python train.py --tie_embeddings=false --init_std_o=0.0 --dataset="wikipedia_en"
MLP neurons of a small language model. Each row is named by its layer, matrix (up: input weights) and neuron, and shows model dimensions 80-143. Each number is 200 + 30 x the weight over its row's rms, rounded and kept within 0 to 999.
A block is one neuron, or neurons of one layer that tend to fire together. After each block is what it responds to, as a language model described it from the Wikipedia text at the highest values.

L4.up134,233,271,197,212,230,169,176,185,226,137,253,232,182,164,211,161,255,189,168,168,196,182,178,223,177,234,203,246,182,193,219,206,221,255,273,192,194,171,213,241,184,204,198,147,199,171,188,202,207,243,179,174,213,228,249,232,185,223,217,183,180,233,219,237
L4.up152,203,250,209,205,214,129,193,225,231,211,198,227,143,183,177,172,223,181,143,197,216,205,183,220,200,182,189,235,168,200,173,209,196,175,232,191,266,143,235,217,229,233,189,207,228,164,170,181,215,204,153,215,196,187,219,180,220,253,175,144,170,202,212,176
L4.up317,232,214,231,234,240,138,191,221,215,185,205,198,201,209,148,137,196,225,191,110,197,206,232,263,152,215,179,214,160,144,168,197,186,192,233,201,206,174,200,228,212,162,187,218,221,176,185,181,200,216,244,173,226,200,233,133,230,205,140,223,150,198,230,218
L4.up485,224,185,156,241,239,233,190,201,229,225,220,219,174,225,199,241,204,206,204,135,198,196,159,199,185,215,189,190,147,141,152,215,246,197,213,182,230,190,150,244,250,207,237,160,207,246,162,206,201,230,179,202,177,216,196,187,210,264,202,220,167,200,173,187
Description: Word piece after capital

L3.up453,204,203,161,194,272,177,175,255,192,240,208,197,157,206,245,195,237,226,185,157,168,164,220,196,234,234,251,157,200,178,166,157,233,149,215,234,174,209,221,232,194,214,195,187,183,215,172,261,225,200,236,179,194,232,239,227,234,215,174,173,201,169,210,207
Description: Temporal onset and sequence words

L7.up122,225,201,192,214,239,215,204,214,191,136,267,198,252,199,231,209,189,177,168,121,191,195,192,185,187,198,194,167,136,243,185,176,165,190,173,156,203,164,191,194,198,236,234,209,219,136,223,210,242,197,178,162,196,195,152,220,162,186,243,232,148,183,226,159
L7.up235,200,206,256,209,257,203,134,225,174,189,222,169,219,263,227,190,193,200,221,186,202,192,218,192,179,257,180,140,146,221,204,190,210,181,180,228,230,161,162,220,225,178,261,193,218,202,150,179,213,169,180,178,190,168,159,203,184,157,173,203,128,174,210,166
L7.up350,211,173,226,184,187,185,124,232,200,205,257,147,168,205,194,257,159,203,197,217,190,228,205,205,182,179,236,154,189,214,147,228,133,196,200,156,186,119,196,209,180,181,214,169,201,184,219,191,242,161,198,156,198,185,179,190,170,212,213,175,179,187,206,203
L7.up466,231,175,249,185,232,228,218,225,159,129,203,147,178,207,198,170,217,234,178,130,192,149,182,226,144,186,184,165,194,187,183,179,158,162,225,210,187,159,196,231,235,206,250,194,177,163,208,245,178,260,226,192,190,187,180,195,160,230,214,191,162,150,275,159
Description: Sentence-opening time adverbials

L3.up557,282,199,160,229,250,148,161,195,208,183,209,219,184,202,184,168,211,237,205,182,176,196,179,210,173,209,216,200,183,211,226,170,214,172,205,200,270,173,242,204,227,238,178,182,232,168,202,181,195,187,187,211,255,214,147,197,181,224,160,180,202,217,199,174
Description: Sentence-ending periods

L3.up50,204,262,245,251,192,203,198,227,235,202,184,186,210,189,204,187,168,176,166,231,189,198,178,174,206,244,208,188,173,140,188,192,151,184,227,206,207,197,196,204,232,205,174,190,194,272,179,204,227,216,173,225,256,227,195,210,225,256,155,201,179,213,183,197
Description: Mid-word diacritic fragments

L3.up619,203,148,183,170,192,206,231,133,192,180,222,213,191,243,184,232,173,175,235,173,172,201,227,217,166,224,200,203,178,252,189,147,164,190,231,190,208,154,225,167,172,226,160,198,258,158,192,204,199,221,225,188,235,182,175,194,204,261,198,190,191,190,235,163
Description: Letter A, article a

L3.up672,256,261,163,205,157,157,138,229,189,168,188,174,215,219,186,189,201,213,200,174,230,181,250,137,181,195,250,246,238,190,137,162,142,227,214,195,216,150,148,195,202,189,254,218,183,150,148,245,213,171,187,225,192,191,138,173,192,175,194,241,178,192,210,173
Description: Place nouns and name endings

L4.up260,220,150,188,205,225,161,180,194,253,159,225,236,188,223,209,125,219,186,189,184,152,189,195,185,207,196,233,195,203,213,209,207,198,222,232,202,218,216,204,253,197,153,246,194,185,181,162,234,217,237,195,204,227,159,239,179,146,200,257,147,198,194,208,207
L4.up292,194,232,253,217,200,202,186,188,216,192,160,161,195,222,265,202,205,182,223,180,153,201,198,143,182,176,222,172,152,153,204,179,157,214,238,141,206,193,184,211,210,205,240,177,177,144,160,180,200,217,214,236,240,197,171,223,187,264,229,146,151,191,178,182
L4.up366,180,221,249,166,173,196,190,223,252,178,262,182,201,252,210,186,217,185,201,190,174,215,205,190,217,179,225,149,157,161,217,189,182,246,235,170,209,159,189,208,237,184,216,155,184,96,142,209,229,219,200,220,199,141,221,174,183,264,255,158,187,242,250,182
L4.up394,195,278,168,199,231,208,220,229,232,191,219,186,204,205,220,211,221,143,222,177,172,223,210,208,183,219,200,173,156,213,206,203,155,178,219,172,249,215,142,170,223,233,218,172,193,173,218,207,279,223,183,225,267,205,212,196,163,254,224,188,192,200,233,194
Description: Article "a" and word-pieces

L7.up426,200,204,227,201,265,220,239,189,188,263,167,184,206,213,212,208,163,224,198,185,213,205,212,201,170,195,223,189,230,212,191,146,218,199,196,168,202,174,191,230,215,221,272,135,263,207,196,158,242,216,211,179,197,197,197,214,216,188,239,216,215,145,193,179
L7.up477,211,162,190,230,242,181,191,191,203,189,189,244,234,227,185,220,240,209,144,203,222,183,204,208,170,177,225,159,236,187,179,203,225,143,210,206,212,204,163,208,201,185,213,186,163,230,176,231,198,256,294,194,207,220,153,230,165,236,208,208,212,211,158,167
L7.up630,206,186,168,224,196,193,235,174,218,204,241,223,192,239,248,212,224,214,157,178,178,246,204,150,242,189,196,249,214,189,191,185,150,94,115,149,181,219,128,216,222,196,182,201,231,171,197,209,219,203,171,231,212,196,154,236,248,186,210,201,185,167,213,186
L7.up655,155,190,193,165,218,124,225,212,273,227,202,148,222,240,208,214,187,210,174,205,225,205,232,164,216,156,178,205,224,181,253,175,204,181,207,193,238,230,199,196,234,209,232,157,197,137,216,191,176,198,172,218,174,196,224,240,199,273,168,212,206,194,175,224
Description: Word-initial Gu fragments

L7.up132,253,223,161,177,216,190,200,172,252,205,189,228,184,246,204,219,253,138,188,209,166,231,186,187,182,191,170,184,199,211,222,153,170,156,218,151,200,168,160,189,197,223,187,172,220,194,219,213,209,254,198,243,232,260,219,175,182,221,225,201,216,116,194,249
L7.up298,270,228,239,193,225,188,168,176,171,200,180,239,200,239,209,208,221,204,145,193,196,218,230,254,230,199,190,195,245,210,220,197,170,169,229,194,211,172,217,221,150,216,230,198,255,185,178,209,275,221,211,242,218,234,195,238,216,146,217,194,197,187,184,164
L7.up497,207,194,228,186,155,196,213,203,170,167,230,223,201,223,159,218,201,201,198,173,215,198,226,232,195,161,190,220,191,153,211,197,158,198,184,185,209,144,223,257,211,184,192,177,193,161,162,249,260,202,175,254,202,229,187,183,170,182,234,211,126,176,219,150
L7.up666,249,201,174,168,146,162,196,155,235,196,156,191,189,239,199,229,251,204,181,205,207,204,189,178,198,172,180,189,185,190,194,194,196,185,213,185,178,150,260,228,214,211,231,212,214,160,216,238,237,185,203,243,200,202,234,213,226,243,196,192,139,192,237,181
Description: Indefinite article "a"

L4.up2,228,215,229,195,243,138,184,192,224,206,200,165,192,188,160,231,230,211,213,228,180,164,170,152,224,138,218,211,222,202,203,182,185,158,228,165,247,216,190,166,223,175,207,141,220,150,236,230,283,223,217,228,231,168,197,239,196,229,160,244,224,221,183,167
L4.up54,205,201,184,217,181,169,144,173,242,215,228,146,231,155,191,180,245,184,183,237,193,192,167,202,206,150,263,171,199,239,178,213,177,177,225,226,198,202,215,158,172,226,203,162,184,219,197,207,201,220,193,208,257,167,166,206,163,230,237,200,234,224,176,208
L4.up255,213,210,222,182,220,163,185,231,209,184,184,169,197,208,180,255,207,228,177,162,182,209,160,166,199,168,219,194,203,202,174,205,233,227,223,191,211,218,217,175,208,186,227,195,219,154,143,185,227,219,240,216,183,226,150,201,221,190,154,192,227,200,281,100
L4.up663,224,229,215,213,219,134,178,208,237,220,208,190,215,178,183,214,203,195,197,220,236,158,174,166,217,151,199,175,212,160,231,202,210,208,233,199,239,203,213,194,263,265,218,199,196,148,212,238,235,180,192,205,297,173,165,245,227,235,212,223,207,220,216,210
Description: Sentence-final periods

L7.up74,169,161,225,244,194,171,195,200,207,184,206,212,270,165,213,209,156,182,181,234,209,189,194,189,179,208,204,198,218,215,183,184,169,158,174,203,175,204,301,179,245,133,235,184,222,202,211,202,176,207,167,275,175,256,211,177,209,250,206,171,179,228,175,202
L7.up174,151,166,297,213,217,204,204,261,251,189,194,161,239,224,256,229,188,183,200,250,254,205,212,171,209,164,208,220,244,198,173,193,176,196,208,188,218,219,161,175,165,185,203,231,194,171,233,236,259,203,156,152,162,184,179,171,184,195,204,183,195,195,213,194
L7.up484,179,192,212,237,234,154,208,177,222,142,225,162,173,160,264,211,192,162,206,170,159,189,141,193,172,172,212,167,193,214,178,223,240,175,200,170,223,181,195,182,142,187,239,138,235,223,193,230,182,174,224,185,185,229,193,173,171,185,229,166,223,206,192,277
L7.up529,221,197,224,154,229,218,208,226,282,184,243,187,200,173,213,216,215,184,177,205,235,207,212,165,179,176,231,175,177,250,196,192,219,176,189,219,268,220,184,201,173,161,175,133,209,184,204,188,241,179,229,215,233,191,168,150,175,153,198,203,205,215,175,236
Description: Colon before continuation

L7.up137,221,188,234,222,210,195,234,204,211,181,211,205,194,150,200,146,192,176,138,184,251,137,159,270,188,190,185,201,226,234,232,210,247,205,188,184,166,196,208,275,184,166,180,185,255,210,231,175,205,273,178,208,153,228,193,240,241,177,179,159,150,198,191,188
L7.up184,234,225,193,223,155,191,195,221,210,245,221,218,223,166,155,193,181,170,110,148,197,198,218,230,217,211,187,165,215,209,231,191,219,206,260,183,165,216,202,241,209,160,243,213,153,197,250,200,212,216,198,194,208,261,250,192,188,209,179,210,186,176,148,143
L7.up384,229,254,192,232,229,162,223,194,163,164,240,194,196,247,218,178,261,165,139,190,193,150,196,236,185,245,204,143,209,169,185,181,171,220,213,210,149,158,202,216,202,184,176,217,208,247,146,179,165,241,200,227,182,230,210,131,207,152,178,223,170,199,174,220
L7.up415,226,223,195,197,204,223,156,202,175,207,240,219,194,186,204,153,227,212,152,181,208,222,157,234,195,191,200,184,165,186,243,206,201,185,220,219,199,166,204,251,224,209,205,193,240,218,212,207,221,216,172,232,226,162,169,146,193,190,203,257,196,180,221,181
Description: Mid-word consonant fragments

L4.up90,205,192,230,245,180,185,192,259,205,208,192,228,211,193,220,185,280,160,192,217,224,163,215,204,181,188,294,264,185,225,156,214,185,158,224,155,212,199,165,180,206,175,208,208,197,178,160,225,235,242,200,221,193,200,157,180,238,241,214,229,186,212,159,206
L4.up202,200,194,225,245,234,167,185,164,242,213,224,213,191,244,183,194,234,184,129,196,151,194,215,196,258,207,213,210,212,224,215,208,208,153,188,189,182,194,237,157,158,127,216,204,258,246,223,186,238,272,181,165,194,208,185,208,241,216,195,198,197,188,194,160
L4.up374,212,226,218,153,224,232,208,206,212,150,182,156,199,180,147,191,212,153,178,196,148,191,238,201,180,196,211,219,202,238,170,207,183,216,226,225,204,147,170,153,224,167,211,194,235,220,143,250,213,219,197,236,233,186,214,203,228,242,207,184,198,173,205,180
L4.up661,191,211,232,171,195,131,182,149,222,190,188,238,165,251,207,179,223,222,190,197,238,178,244,173,185,214,198,202,217,150,201,176,199,177,225,214,226,143,239,182,184,216,251,224,226,236,148,183,223,228,212,224,213,178,138,195,159,205,186,174,161,156,220,190
Description: Second piece of names

L4.up105,210,202,218,165,235,190,193,224,233,165,217,190,186,250,210,154,189,233,155,192,202,186,215,217,230,160,211,146,228,195,130,218,181,126,185,203,199,184,182,279,195,209,260,188,262,212,193,200,214,209,261,193,233,218,166,225,229,144,201,164,190,170,205,222
L4.up400,236,201,186,221,201,175,183,250,168,168,215,174,187,177,175,198,223,195,155,215,175,215,219,233,178,212,266,212,151,165,130,222,172,138,197,234,166,207,166,222,203,230,170,184,186,243,162,218,202,203,235,186,185,236,198,218,231,180,133,165,188,198,193,150
L4.up446,207,155,188,170,207,142,248,218,226,214,223,229,175,220,199,133,256,228,169,143,158,187,228,186,218,173,217,252,204,203,185,189,187,149,216,223,194,211,166,229,211,192,196,228,230,240,170,231,225,179,248,234,242,203,204,223,216,199,172,126,163,203,182,165
L4.up672,231,203,217,254,192,194,161,211,204,184,264,174,175,201,129,175,174,183,186,199,194,152,206,194,181,236,239,181,193,154,146,209,245,216,206,174,237,159,302,198,211,200,155,213,234,180,207,134,202,197,194,210,202,199,202,229,191,223,188,157,173,246,224,188
Description: Clause-opening time connectives

L4.up20,222,217,172,201,183,156,138,212,209,206,300,221,253,185,198,171,202,208,208,193,164,193,224,198,188,192,283,192,178,172,188,184,193,169,197,164,273,205,226,219,207,190,149,200,199,194,229,214,189,172,182,185,195,208,195,236,161,171,178,196,159,216,211,202
L4.up192,199,124,191,179,201,218,243,210,255,177,231,221,265,187,244,231,196,192,184,209,168,228,222,193,231,137,266,174,204,205,168,147,208,155,189,188,203,199,229,219,151,203,170,178,238,213,221,201,175,248,177,182,220,204,177,171,192,228,186,169,212,170,194,185
L4.up350,155,140,270,221,199,220,219,221,238,179,219,243,214,177,261,200,223,180,164,194,242,234,241,164,163,243,231,215,209,198,198,183,207,171,179,245,243,190,181,186,206,215,197,131,197,154,238,241,185,226,194,189,213,275,198,219,166,191,197,201,201,238,224,185
L4.up498,199,185,241,234,140,160,190,174,236,179,247,152,217,222,214,231,217,178,215,179,190,230,222,203,216,229,206,136,211,199,128,183,239,199,191,173,201,202,170,219,152,228,186,181,216,203,246,215,203,204,184,212,199,223,184,198,145,224,176,226,172,154,161,234
Description: Title-internal colons and hyphens